config.yaml
hidden_size: 160
vocab_size: 8192
qk_norm: false
attn_scale: 0.125
bias: "all"
parallel_block: false
init_std_up: 0.0395
init_std_down: 0.00842
learning_rate: 0.00145
beta2: 0.95
schedule: "wsd"
decay_fraction: 0.865
max_seq_len: 512
train_tokens: 159900000
dataset: "wikipedia_en"
MLP neurons of a small language model. Each row is named by its layer, matrix (up: input weights) and neuron, and shows model dimensions 16-143. Each number is 128 + 24 x the weight over its row's rms, rounded and kept within 0 to 255. Numbers have three digits each.
After each neuron's rows, "fires on" lists the tokens most often at its 100 highest values on Wikipedia text that the model never trained on.

L5.up446:127132120129083093118161142103112078144110149143128146111139144159151126136064133128094134112156130138119139185123135082145140140140137113151114133124111122116141086130128106116121167120076163136088160130077155095141079067140176155151111147147123121125121121136110104135094137124114133098117127121127122136177177131108173141135140130151138153155123151082122151131119143149110132114144
fires on: " of", " |"

L2.up148:133177132118133040125131122103120116114131128096134116124091096134136166141138122132113115125103149132124121087076164117162095096101147155160143155130136123139126115156145122125131131176111169135068136097095127136097141109150154143141125134163101155143155155121106142109124080114146112136120125125159124093095142151154116100136126157087125162120132115127166193121116150137113156154183
fires on: "–", ":", " (", " to", " by"

L4.up274:116109116111146129139143134133132112127113096115149109127126117128139120107102160104146098099121109086124088134115124115147119115151160141063139154154147133131179174112076058116085121150108132131106111133126139098152093144109120167146119139125147159113086122133148155148115169143115075108115171149113140127110151153134148124138063162097150132136137081121127111126153116085134144109116
fires on: ".", " |", "\n", "|", "!"

L6.up90:156127143071149104119103097113140129122154115115166136139127079159119138116106130146160119186124110091126118155119105150115184127102153144076145143103134082146120104125115166122126153091109103192128162137147159109195079086111133142077139107158118136079123111119130153137133156114118145078163125121138142128124121134101109138149143084146141120087136118127124168138161098144139142114144
fires on: "n", "d", "l", "ti", "r"

L4.up369:085124086095136117121170179112145136142159095120153101146154082095073123126133126114118141084125112127143113143119103151164098134116152128117131178145165117118160154133135122097065129152083132123104134075131149123088105100128147161142133128131130091119143132119154145143149158154096120138124156126078119127123118139129136134115095100133159146134095126110198100142182149078152136123170
fires on: "\n", " has", ".", "\n\n", " with"

L4.up301:146122144088178102144089161143130110080133081134112135101143092179147109142091150128122092188137162118133121153117131103134099078095151159149136132129114135105158138130162110127149142128134143121142122116134176110153119131109105105113171095144137148115119188105170144138128129166117098113118151158128125121122096153075127104173114175113129122161095125117120131124138149143112190098135
fires on: " |", " ("

L2.up220:155141111136170111099116113124076114120142096131135090147168081143148162157144143109108114133157132132094142126138118124132118083164137146181175124132169131111114155147096088127147118149126176136121120129097168128121168112126149130141122093108095173170110117113104122086090112164113114170133110105140185122138119124099137159117107133065166143127132135148173124172121088158163159136146
fires on: ":", "rib", "born", " ac", "-", "umb"

L6.up487:105128089098132109164124146133158132108168130106176104170168087131112130123128126097107121149125155119104133130119129125103103066144162143155144124148157147136128167113078103127093082185143162141108115141150150117125129125151088105125116124109147122122117149123111120136150129133118076130157133107164122153138122098079129143132127167089114112128178107141162134131186117099154149110101
fires on: " was", ",", " were"

L4.up88:104147074078113135102099121172200137115135119126145104122115072125120136105105129112138069161134080119116095114101117133108130098154156136122176097155145174116146133142128107142114127086157116164152149144103145095111149130121140115100149106107140130119147150109125104098098160119137085146177120151122124144090132133093159160125139124142149153150121107152152134168131101082151137125149
fires on: "\n", "=", "-", "."

L2.up408:135109135164113107129097138126142140090137110086145125127141119148090115132109164172095124164151153121137110127145122093154137130112063130138132133106132119150133088117121110123154112144135139137116107187116141123119120118191104089121147115104155146141128091127132137089109108158072142110141161107121122103120126120132080112118117132115150142083129150124107144139196147157148181081108
fires on: " ("

L6.up259:140120067111126112167128119112140128156183101113169134137099136127149141165120115150112116091126155139107096131109146136151100116108179123088146170114140120120154200155108119102100164171115137131138141105116163096136123107135103150107134160088128122103117154109163118099112144121107065127101146155122133183121131120113133148150108141161193125140184163136132131114134152116144154153121
fires on: "\n\n", "\n", ","

L4.up228:067142108118097089194176128133075168130144130130133113165121140123102112125089143134146136107140115092152096107103162151153133130145124126160128170092155120138126135168149130113124157167113111128094165054135133129140080120149120178138134143146114099096119091171133136128148143151104121126161151156126121106127117186104154132135114118115125147111091128145147133138144155111128154099130
fires on: "\n", ")", " •"

L4.up338:135154097106116112111098133157190121151141125126112133128079095125154081113066147141118122134155127142157098138118089132116120131118158108131068147138119132138142107149112097139112149131134154188121156139103153118112085074120128154135109156152136159110098115162129141153131107090134110104125146168106176133090148098132138125122114150125144148112109124104112129129119146129116143114104
fires on: " the", " as", " on", " of", " Car", " for"

L5.up214:117143144121115151077141117119106139138142153094119133139169111119145153152113135099132070156148096129130124098127105114127094128129080170104112099149127185119126139105153141127119177111128128125146116159146139125136094103153160106097152122140119172121148094120154120075107084147117124139136123127123172116099119100121074110114144173163143161139115161117115095158176119131142146185128
fires on: " In", "In"

L6.up268:132114104059120073148102134148175128117166126102157109134140091126153154110139105129097121160127134099112125120098090154120140094142156151108186121127149160116156133097132103125116143123137165130102144126113150108114077152131105131145111131079148141125108147120123117133137123113116106141141082155118139147139118108121134164125099159142160131132148092121146132110140151065135143134143
fires on: ",", "\n", ")", " ="

L2.up4:098136121130171126131113136142161145120158168124133131154142116104118128099075158110124120116145053154128096102092111110131108083185108134121133131097150132146134172154122131140147112141121131174141114127074111121157133127105117095133129125131138144149089157171140137112119136119137099119205098116116165161150134139073079162129117157119112158145129116113138118155111068132143141148149
fires on: "\n", " its", "History", ".", "year"

L5.up177:118130106122110108110169147140137085118101133097106095137108093114148133120113149104126119120150110146118110104121119100161136132152139135133134135155116155118122180156112121111144108148109129141130110122092126150150152134111164162123131146142144149160091116107104146066120193100134118138199126140171130138183112114142148146173102127106130138107127085088100101120186148149131114133162
fires on: "\n", "\n\n"

L6.up504:107152124085116098133151132114109102088140162140135124120114142137104140117079119121066124097119118106131124172124117104148118133142124124137144119110135142135133160136116149133144146149136160146117150124094138102152102091136124147135141162140107134111124127174110119081105104139155151115151142117133137165219155130120092143135137129145135122158160144077111156109134124107125128134156
fires on: " of"

L2.up170:121129090092135133140095143144120066123139087139103095134161139129151143078082138113097127139165108134079107114111119095106130142159132160183109146150114154117152169149132133138138146170168134161136125129122142145101117140137098155169158125052131106139101093110147133117116142159144133137151136167123176095145100144111155180133142155119134148132150079117114113136113085116131094147125
fires on: " She", "\n\n", " War", "\n", " life"

L2.up131:125117077086140088201136104145135114136142083144111087121124142103141106164124143164108132143118142083118150096127130130193135153152133156144160117143127089119137155105107146106122087151097111128100140130085118106128128130145144124130125143144112066126101108171119121135104122137085141128151142179138134056092171150165114143147129116142139118127125099131155104161165162106094132074149
fires on: ":", ")", ","

L2.up203:099154125130126164126125127152117117092130134089123143128097149152083128124124144143082130149123129142103111139118087112131186113141079118099130134170211123130139116097113104162153113120155152142141114123103161147151096123147167117068144132096152147149154095146138107094107114140109132071157154110160177125121131136118080124114111122088160118116137147090107137109167097130143182091115
fires on: " ("

L2.up264:152127081128129156123142138149167117139123124129136149116125121142166100116099138134119084111174143088173115123112130117116113112108102144127084138119152141081143118152124071123109153146135150105104177156127148119123112094122175131135127125128145186099140123071159124116136120114127082132130120118142132089064153127127163130145104128161140140122113113101103107163131151129144173129119
fires on: " U", " F", " L", " C", " O", " E"

L2.up263:157148107116146164128141116146126166105141125111145064089097163139123119140119146141082110106132110086105135106080140113133135134113117146161138113129159152135141156095098073156116167165117109168123166151148162112151137153129128116101136168131124117179108158114163120117099177124144079146135140124152165145110140146154143136148122166147167142136132126100126132149134117111154165089112
fires on: "-"

L6.up322:113132122102128111153133149161168102123144120113121146126097123174142114131091145166120139115136155122106112148106130127150149097131162134126133110134150155139182138175074171121124128116092127178129110102116155098099097126143130112128120120067149123121112125067125097111083153143096089114159124135128132153124127130113124124132114154120128123141161116117147139158125166085122138141123
fires on: ".", "\n", "\n\n", ","

L4.up460:124142106136129143101142122107129082138122171088104139189135138151110156126093133104115109066193166122128133112112103123140149136126128179101122122118149158114133128150126126140111122066089164130142095140137166106112138131168142111125122121131082164121114137109131122129118125100127110116123139128189110168158154108081086136127127159122133121124085150104131099164151135132119147196117
fires on: " In", "M", " in", " Dra", " M"

L6.up170:143177134142173115112129104124127154109130137111118156149118102111107112120128149091127122128146147080115149121098130144117126111141115153077118113121145134111142177111081152134116133157119156157117130116079136103149092108134142102135137090137109141152117167118133101074149092101135090117132112133152164123102118135116080151134139181156164174115144115112093135121134142120159160151124
fires on: "In", " inter", " under"

L2.up273:130116109064145072128112136160118122124149101126163087102125085151139134128120132151129102138111125142141119134092145125120143087094173134130131163099137153120169150173096122153105108157101116132116143110108126073174119112112120158103135153127132129142136181098156144153149160105139087116103153199122142120099125143163140153134070145134141132165121144129172099117143144125147160144135
fires on: " with", " when", " |", "|", " ("

L4.up83:133141100128117108146121096118129087126128116133153118129103094129164116125133137124115131135158164140088126135127102109141128091159160151095142166121144136101138147194128129131155142159082127131104143142129129096117094114132130116122131132117125176140118159106132119117128123152121103102113095134139170128102138118120167142167080142155146134116132106094124146163169161088115135176154
fires on: ".", " On", ",", " In"

L2.up222:138168127135178100112138135117110124116129123119132086106138113119119131162157133106155098171135152119134161097102144119173158080098161140160152149138148116145125114117132120114126141170126136124101130126135133139126136126112151137157139133145121090121137141104116099145112081190110117163129086152121143063075113179091069123172106121083135141127081146145158171172111109112122158097163
fires on: "-", "uc", " Total", ":", "–"

L2.up210:110166106132175122132088155139115107125119124122156113150122112153111134123161118142132104126128114156109140117130120130115092097116119121149151133126143135070122133171130128118115133124127172121128134075099182102116125106178122094086185178134121128117069134112126098127127076126135168114172141101164128115111130131077144127117133127117152135115097162149118162129132104107159190153131
fires on: " as", " Best", " by", "-", " •"

L5.up416:102130111068122118137118152154145138151140082113140134114135116153149119108054144114124100139150162124117106149107137100145116126122155104105131130111129134130130158128071153152134178113162113091113168126132147092116143124133139125113135118126170147120138119079158136125087139145139079126112097159118127148164148134082109185171118123152139142169164100128163097164106109080127108124148
fires on: ",", "=", "\n\n", "R", "\n"

L6.up373:147110157075121120160136143142168111116153122135102138124146096123103096157099149119099113111147169114080162106142125087149145107113155130139159108127119143102182115130098176095148101133170117147140129141120169087135136093132131160120127123082118109148125136110125091114111118185132105159130123157130142125171125096153156169161122119132104129159089148111155095141131159111139120113116
fires on: ",", " |", ".", " ."

L4.up2:106107107116118149114133104163135102137125155141129108121160109129115111114131160122129086181177085149119084131120114090137133111137171114167165155163161156100163143081156112130122138096094138121119131144156190120192111148128156137117141146136144188148116082075124129128099129124146073101169104126138143166109109118121137149144119127159140130160105131155110105177147104118123127125109
fires on: ".", " =", "\n", "\n\n"

L5.up225:085120110108164144120082122175163149097148135131120101148114114120159139153087122103135115157139087161134103120074111106123092125138159129146126176128174135133124155160121142127156147176112146142155146109128180081106132054138176144111144168122131131107128130135119131130140137138137147126188121135129179105071118147101146167118116124089153168108137171102150137155112118122123160126112
fires on: "-", " his", " the", " second", " as", " third"

L2.up225:106116123099121138132134110135125127107141160110111121136132128098135137123119167106099116133137086119077131108116129072117111106157117137174151107140122199111167107140095131138148139136163102174141135128112116138175115132125127123154127138094131136144101167124118132092125131120129114139134138155168104133160102144115129144145154157144151149144111084116102131168134131125113114167178
fires on: "\n", "="

L5.up260:157173085112158147164115170127097153140162123126135117151099139125173113156130149108143132107120104158115146150117114136147122125135161141147147170091131136150162093147117111143159124124120092103104123087137151126115141072119145155138135145083123082106096085156083143171110152152122095124123136169124151080116113143135136163128117106125140140123128074109181154194136148109128139140099
fires on: "\n", ")"

L5.up461:133157097133132119107170129154131128105158144138147144110106121131094135099116134122062120162124104112137116138103087081117150121119140131104100125118141126120109141189112137164141167172119108163148131133129160098122117080130192154077141166153122143120102153122129119103162087135145120130149126117154130143094117095126097131135126142131139131090175168124105106111119102128141140121122
fires on: " In", " in", " of", "-", " Ab", " as"

L2.up184:136168097106126140121131125121122134114151142110171123107091125116096115128119156153135101143117093107132121133079144117128161130131129143110139126174164142132134123119131045154100135178135111159113130141165139138149168183103124104108155101147101133141090158122153111098111139130166089126118146144119170115124151136116129140148153165123141146136147118125153133172133094051149154088096
fires on: "-", "–"